config.yaml
n_layer: 9
norm: "rmsnorm"
rope_fraction: 1.0
MLP neurons of a small language model. Each row is named by its layer, matrix (gate and up: input weights; down: output weights) and neuron, and shows model dimensions 112-175. Each number is 128 + 32 x the weight over its row's rms, rounded and kept within 0 to 255. A neuron's up and down rows have the sign that makes its largest values positive.
After each neuron's rows, "fires after" lists the tokens most often just before its 100 highest values on Wikipedia text that the model never trained on.

L3.gate847 [119 142  95 136 108 152  64 158  58 150 190 109 137 171 159  92 162 163 114 155  86  87 105 149 169 168 125 121 174 110 149  95 142 197 143  91 143  94 126 112 135 121 124 128 160 197 118 116 106 152 128 118  93 100 144 195  84 100 144  79 106 101 100 128]
L3.up847 [122 100 169  99 174 122 163 123  97 122 114 154 115 112 184 165 170  83 162 117 152  88 109 159 142 134  97 172 105 141  99 116 161 158  81  96  95 185  99 211  86 185 100 179 132 123 123  78 120 189 148 172 118 169 102 125  83 104 131 128 113 112 164 100]
L3.down847 [125 160  61 168 133 141 131  84 154 147 115 134 102 121  99 169 106 153 120 154 124 136  98  91 136 131 140 134  71 147  78 128 114  91 174 219 158 187 146 128 168 119 165 154 122  96  94 147 120 127 152 100 136 104 118  86 160 151 186 127  73 111 162  84]
fires after: "20", "–", "-"

L3.gate693 [ 63 122 180  77 138  77  84  84 105 154 106 143 182 120  79  85 115 186 108 117 167 143 169  77 101 147 190 157 133 104 118  72  99 161 106 180 162 150 131 170 144 176 173 107 105 130 139 147  82 137 113 132 172 136 121 168  85 137 204 153 139 115 115 140]
L3.up693 [ 99  94 140 100 139 136 164 116  78  81 148 103 176 134 141 176 150 113 116  93  96 135 167 110 116 190 147 164 123 132 144  91 107 117 160 135 134 149 153  64 183 163 131 127  76  90 101  84 174 169 152 107 143 113 106 154 150  99 141 164 119 127 146  68]
L3.down693 [ 89 146 116  97  65 141 113 137 157  88 130 146 132 132 171 153  81 109 113 124 202 127 112 165 167 137 165 126  92 148 183 136 171 181 188  97 119 167 149 155 147  95 156 149 158 156 123 176 118 136  97 141 127  44 155 109 135 195 139 154 172 107 171  63]
fires after: "19", " (", "20", "18", "–"

L3.gate759 [176 161 112  99 122 159 108  78 187 146 102  37 128 115  85 105 158 184 140 125  71 160  75  82 132 120  94 155 180 158 141 142 109 158 135 157 178 164 117 110 146 138 152  88 148  88 203 137 100  69 155 103 108 122 219 129  92 147 173 122 100 194  89 125]
L3.up759 [144 114 147 138 201 154 111 139 112 105 140 144  93 134 118 154  83  81 160  71 115 147  86  70 162  68 106 130 156 202 107 149  85 171 127 185 102  88  86 129  96 156  64 141 136  88 120 179 102 120 103 139  87 108  82 162 109 114 153 117 181 193 130 121]
L3.down759 [ 66 117 134  91 109 116 130 114 116  51 117 138  78 115 101 170 144 131 113 126 138  98 157 181 140 145 170 152 118 156 142 161 107 117 116 155 114 122 137  68  74  97 132 180 106 137  80 146 216 157 106 113  92 101  77 134 175 133 138  92 113  32 146 103]
fires after: " ", "2", "3", "1"

L3.gate390 [136 101 127 170 161 106 190 104  93 123 139  82 152 153 103 126  64 124 147  74 125 101 136 111 111 129 125  99 111 123 139 131 169 169  64  51  91  96 100 142 126 126  76  91  83 124 113 113 133 103 114 161 145 185 116 123 109 174  95 172 165 123 135  71]
L3.up390 [140 114 121 116  94 102  89 148 104 122  88 108  92 189 203 117  59 147  95 103 104 186 194 102 207  74 139 163 126  91  81 149 121 104 163 112  97 145 152 151 139  89 139 152 134 105  99 170 115 116 194 134 198  93 144 136 135 133 229 121 154 117 175  62]
L3.down390 [ 95  91 144 141  93 123 121 102 186 154 113 162 159 177 141 106 128 116 120  97 137 127 131 156 152 113 136 145 130 116 130 141 134 112 162 141  73 154 161 197  66 171 160 142 151 168 101 154  53 177  99  72 148 104 110 142 106 132 103 124 102 138 108 177]
fires after: "–", "-", " win"

L2.gate43 [145 184 158 133 153 155 120  93 115 169 131 125 115 129 177  99  90  99  87 129 106  92 107 161 155  72 119 133 170 161 196 118 115 142 179 155 130 131 115 126 102 131 158 193 115 128 169 169 104 112 136 103 121 124  95 158  99 142 126 143 140 105 159 147]
L2.up43 [127 106 160 142 126 135 172 122 176 165  71 158  96 125 148 201 130 172 199 165 195 129 174 105 175 113 184  97 115 145 100 135  81 195 120  75 177  90 121 185 167 166  97  65 172 132 153 111 153 131 112 135 120  84  95 154 161 187 108 153 136 102 125  94]
L2.down43 [ 92 126 146 115 134 123 146  92 123 155 116 148  95 155 107  79 126 205  86  86 126 110  83 139 164 177 161 119  87 135  97 124  58 114 118 120 147 134 114 102 184 149  93  76 102  62  94 168 104 152 131 104 144  73 129 143 154 111 175  93 153 106 175 148]
fires after: " Released", " Label", " KOR", " Release", " end", " election"

L3.gate200 [106 156 136 142 118  70 131 115 148  98 169  92 106 125 124 187 104 140 160 138 133 150 148  96 134  93 149 109 119 126 179 152 188 105  95 163 119 111 109 117 188 148 180 153 110 133 128  98 136 146 153 153  76  82 109 128 133 144 160 147 162 110  84 152]
L3.up200 [144 138 129 112 108 120 138 122 171  85 142 109 110 114 107 130  96 110 150  95 147  73  75 122 145 144  92  80 156 123 142 105 121  83  65 110 178  85  83 183  55 131 159 163 105 115 103 119 149 161 106  98  29 116 136 162 116 112  65 147  86 157 155 115]
L3.down200 [179 154 145 190  94 137 107 178 153 155  92 102 142 133 101 157 129 113 120 127 131 124 148 149 166 173 138 143  81 125 137 140 116 155 101 148 100 149 169  69 104 101 180 127 113 132  85 101 201 172 101 140 115  87  78 120  84 135 157 152 132 122 165 110]
fires after: " (", " \"", "\n\n", ")\n\n", " (\""

L2.gate403 [150 115 108 150 166 132 160  79  91 161 111 125 202  90 107  87 126 140 111 138 139  95  85 149 124  93  57  98 132 134 168 155 124 194 120 113 154 121 163 118 157 112  92 102 108 117 179 145 135 137 111 166  87 141  68 120 120  91 167 117 144 153  94 128]
L2.up403 [161  96 140 141 110  94  74  72 147 132 120 148 193 139 123 133  68 105 119 132 120  60 163  79 163  87 121 109 108 113 162 117 150 123 127 108 114 155  90 146 106 146 126 130 144 119 157 121 121 148 107 172 109 161  88 113 155 136 135 109 133  85 134  95]
L2.down403 [132 140 206 132 145 158  33 101 112 115 132 161 166 128 130 134 128 115 118 112  87 143 146 200 139 139 203  86 121 129 109 101 121 157  89 115 101 128 142 124 101  73 108 110 194  88  51 139 140  99 105 107 136 140 161  99 120 192 157 115 131  67 134 113]
fires after: " ", ",", ".", ":"

L2.gate614 [176 135  88 157  99 104  92 172  49 153 120 152 126 177 153 172 171  98  79  92  81 145 100 110 104 163 151 125 110  90 133 212 110 118  97 173  65 168 149 128  90 148 188 152 124 118 161 138 102 166 119 169  87 158  73  97 126  74 182 105 162 151 122  83]
L2.up614 [112 115 145 143 151  63 138 129 162 111 115  79  95 131 106 135 148  82 167  82 127 134 100 145  71 162 176 115 107 115 145  66 196 171 189 142 144  92 153 177 157 129 101 105 113 136 143  96 113 182  82 116 141 161 150 167  73 126 112 124 140  63 131  90]
L2.down614 [193 189 173  87 184 118 138  98 148 179 153 159 145 141 141 146 130 102  81 152 125  80 182 148 182  98  91 155 123  96 108 144 161 126 129 108 121 114 140 156 127 154 135 162 126 220 143 112  88 113 160 135 135  77 136 182 147 102 141 115 158 105 169 176]
fires after: "19", "20"

L3.gate262 [142  95 136 135 156 126 100 143 123 189 100 158  86 142  97 113 144 140 110 110 136 120  73 166  91 118 122 141  82 123 112  87 110 143 152  63 171 159 193 129 147 137 126 144  87  93  91 108 138 138 123 140 144 189 152  93  83  61 116 151 146 172 134  86]
L3.up262 [154 129 135 155 119 146 123  63 143 117 109 126 152 141 115 188  70  71 142 148 133  63 151  86 128 123  93 168  96 104 149 135  77  96 127  85 173 116 187  62  77 182 171 125 152 123 140 118 105 122 154 157 130 146 122 119 156 164  97  95 151 139 139 127]
L3.down262 [121 118  88 113 100 152 126 148 144 173 162 101 116 129 138 206 134 115 102 105 132 175 118 114 141 142 102  86 154  90 146  90 160 120 157 178 124 188 147  88 139 132 112 148 145 207 121  98 151 127  94 195  66 135 136 103 144 119 170  94 107 164 116  51]
fires after: " ", "20", "19"

L2.gate776 [ 99 149  77 107 131 173  64 138 114 131 143 101 128 137 169 110 157 100 152  59 139 143  82 164 138 135 139 117 192  84 154  79  95 101 149 134 119  81 136  92 116 158 122  95 131 135 107  90 129  87 177 163 143 156 157 162 141 100 136  77 141 156  92 152]
L2.up776 [188 177 120 152 140 101 162  79 149  97 171  73 127  96 150  84 163 173 176  81 140 148 151 138 105  80 145 105 122 160 116  51 169 135 132 150 160 168 170 109  79 168  90 157 105 156 134 156 162 109 152  93 111  92  83 116 126 132 129  89 106 140 176 168]
L2.down776 [138 158 183 170 126 164 133 203 118 109 129 133 111 115 178 179 154 152 128 101 192 140 112 134 142 199 167  96 194  71 136 127 141 109 145  79 149 131 109  99 168 161 172 156 128 141 104 137  20 119 166  81 162 123  97 169  92 139 129 145 105 109 181 142]
fires after: ".", ",", ")\n"

L2.gate562 [ 93  61 126 159 133 113 160 141 152 172  64 133  93 141 180 138 125 124 117 145  64 171 133 134 131 162  98 104 104 150 148  72 142 163  91  88 164 146  55 197  54 113 107 157  87  96 153 182 127 122 140 119 107 138 145 145  86 101 150 150 157 146  94 162]
L2.up562 [ 84 142 143 101 129  90 152 180 144 100 137 161  36 137 103 164 162  99 130 100  98 183  57 104 103 171 122  65 149 100 164 102 129 167 138  86 166 150 143 154  96 173  89 165 135 104 141 168 122 157 108 145 135 129 100  85  87 225 110  99 108 137 127 144]
L2.down562 [180 146 139  93 124  99 130 113 158  94 142 139 133 149 137 125 197 165 167 155 151 106 120 129 141 131 147  95 120 105 138 120 117 105 144  91 110  81 127  77 162 148 183 141 107 131  69  91 148  86 124 129 137 176 136  99 127 226 137 191 102 149 133  89]
fires after: " |", "|", " ;", " -", "-"

L2.gate231 [145 132 110 143 141  66 114  81 174 126 158 147 159 159  99 108 200 108 151 106 110 186 104 106 168  94 149 112 162  83 141 188 134 150 153 137 124 152 140 122 114  92 112 142 100  95  89 118 148 110 160 155  68 172 174 175 101  65 158  95 137 167  89 167]
L2.up231 [149  72 107 130 144 116 146 139 129  95 194  85 129 126 143  85 136 183 181 128 101  95 182 146 121 108 183 118 179 139 158 170 171 160 131  59 212 113  91 162 151  87 147 170  75 106  74 105 142  79 152  87 103 116 171 154 136  62 112 116  95 188 136 137]
L2.down231 [167 126  65 121 116  79 131 138  95 176 145 125 146 116 145  89 150 125 155 150  66 109 151 147 133 116 149 127 147 124 132  95 140 106 135  99 134 138 114 167 115 106  96 119  99 166  91 158 153 116 124 133  75 136 187  94 148 140 131 124 133 199 149  94]
fires after: ".", ",", " ", ".\n\n"

L2.gate738 [121 134 120 121 161 141 145 151 123 127 165 117 149 128  98  95  84 128  83 185 185 127 126  93 160 154 149 105 145 161 170 131  90 148 134  57 174 160 155 139 142 159 154 127 100 140 132  88 168 119 102  87  41 122  62 213 132  97 152 145  96  85  85  89]
L2.up738 [ 91  99 179 181 130  86 113 149 151 121 130 132  95 162 166 167 159 124 144 184 162  84  84  89 134 149  96  95 143 148 154  73 160  66  87 175 180 165 155 137 178  47  88 124 143 126  89 125 160 151 203 151 132  88 157 137 155 119 124 103 184 158 115 166]
L2.down738 [100  99 116  54 125 136 126 101  74 161 139  70 121 138 128 138 172 141 106  39 184 116  99 181 143 136 192 171 154 110  93  97 205 117  99 135 168 113 160 101 129 120 119  29 136 132 156 125 158 173 148 111 105 198 117 122 128  79  94 122 134 158 106 188]
fires after: " well", ",", " addition", " served"

L3.gate664 [143 145 126 143  89  97 181 124 109 173 159  92 178 117 179 102 153 179 121 117 121 116 131 128 158  68 158  97 162 132 123 151 166 119 178 163 109 214  89 173 109  86 100 189 105 123 148 100 107 112 115  65 182 127 164 127 120 153 154 106  96 107 120 126]
L3.up664 [184 134 164 135 141 148 138 158 102 129 154 161 153 110 120  98  87  86 160 144 157 172 126 175 179 128 146 129 135  94 160  91 129 138 105 173 138 116  94 151  76 148 143 107 139 115 163  84 200 127  68 138 107 187 124 103 147 160 117 160 104 116 153 112]
L3.down664 [122 122 142 125  61 113 162 114 151 149 187 124 213  96 136 159 137 148  77 113 146 129 107 136  82 105 155 153 127 140 114 174 131 125 121 115  85 142 127 192 175 106 133 166 145 125 122 103 119 147 129  49 127 126 106 122  94 129 102  40 107 123 137  62]
fires after: "-", " \"", " the", " debt"

L3.gate469 [161 120 122 164  81 118 134 145 133 162 152 116 139  50 155 132 169 107 190  81 135 127 175 103 147  93 159 177 165  67 135 172 192 180 129  96 175 136  95 131 131 158 125  55 127 159 127 141  99  90 130 119 113 112  78 135 122 135  79 143 167  86  63  83]
L3.up469 [162 115 147 176 114 108 114  74 178 177 155 134 149 151  69 169 177 110 115 111 143 184 177 147 128  77 180 147 170  86 154 177 153 125  90 121 192 193 115 157 123  61  96 164 104  77 206 161 163 124 134 101  70 137 102 118 122 175 101 134 128  73 128 141]
L3.down469 [125 154 101 158 113 125 133 148 164 151  95 123 119 122 121 148 174 101  85 104 115  97  83  98 108 171 147 157  66 115  81 164 126  60 172 153 115 114  96  96  91 129  80  66 156 109 151 100 165  83 101 141 100 165 104 150 183 131  95 153  60 128 141 136]
fires after: "1", ":", " Liberal", "3", "8", "2"

L3.gate415 [137 145 170 205 126 161  49 198  31 101 145 184 131  69 113 120 120 109  83 157 108 115 147 116 195 189 145 128 129 143  76 133 203 162 161 135 128 158 127  66  88 117 130  71 121 206  82 132 177 138 195 145  93 176 146 158  98 125 151 181 197 103 158 114]
L3.up415 [130 135 133  83 179 159 165 111  77  93 146 172 129 115 115 181  90 104 149 120 140 210  81 140  85 161 125 121 175  95 118  65  78 179 134 135 179  97 128 142 135 162  96 116 185 165 182 142  95 111  96 180  94 159 110 120 139 128 125 147 108 112 167 192]
L3.down415 [ 95 168 174 100 138 118 163 144 125 139  64  92  60 111 157 109 149 174 142 120 138 144 150 115 148 192 118 101 136 169 156 108  78 202 144 173 111 113 111 148 128 125  91 177 108 118  98  98  45 123 146 152 128 105  96 131 121 151 155  97  81 135 131  90]
fires after: ",", "-", ".", " ", " structural"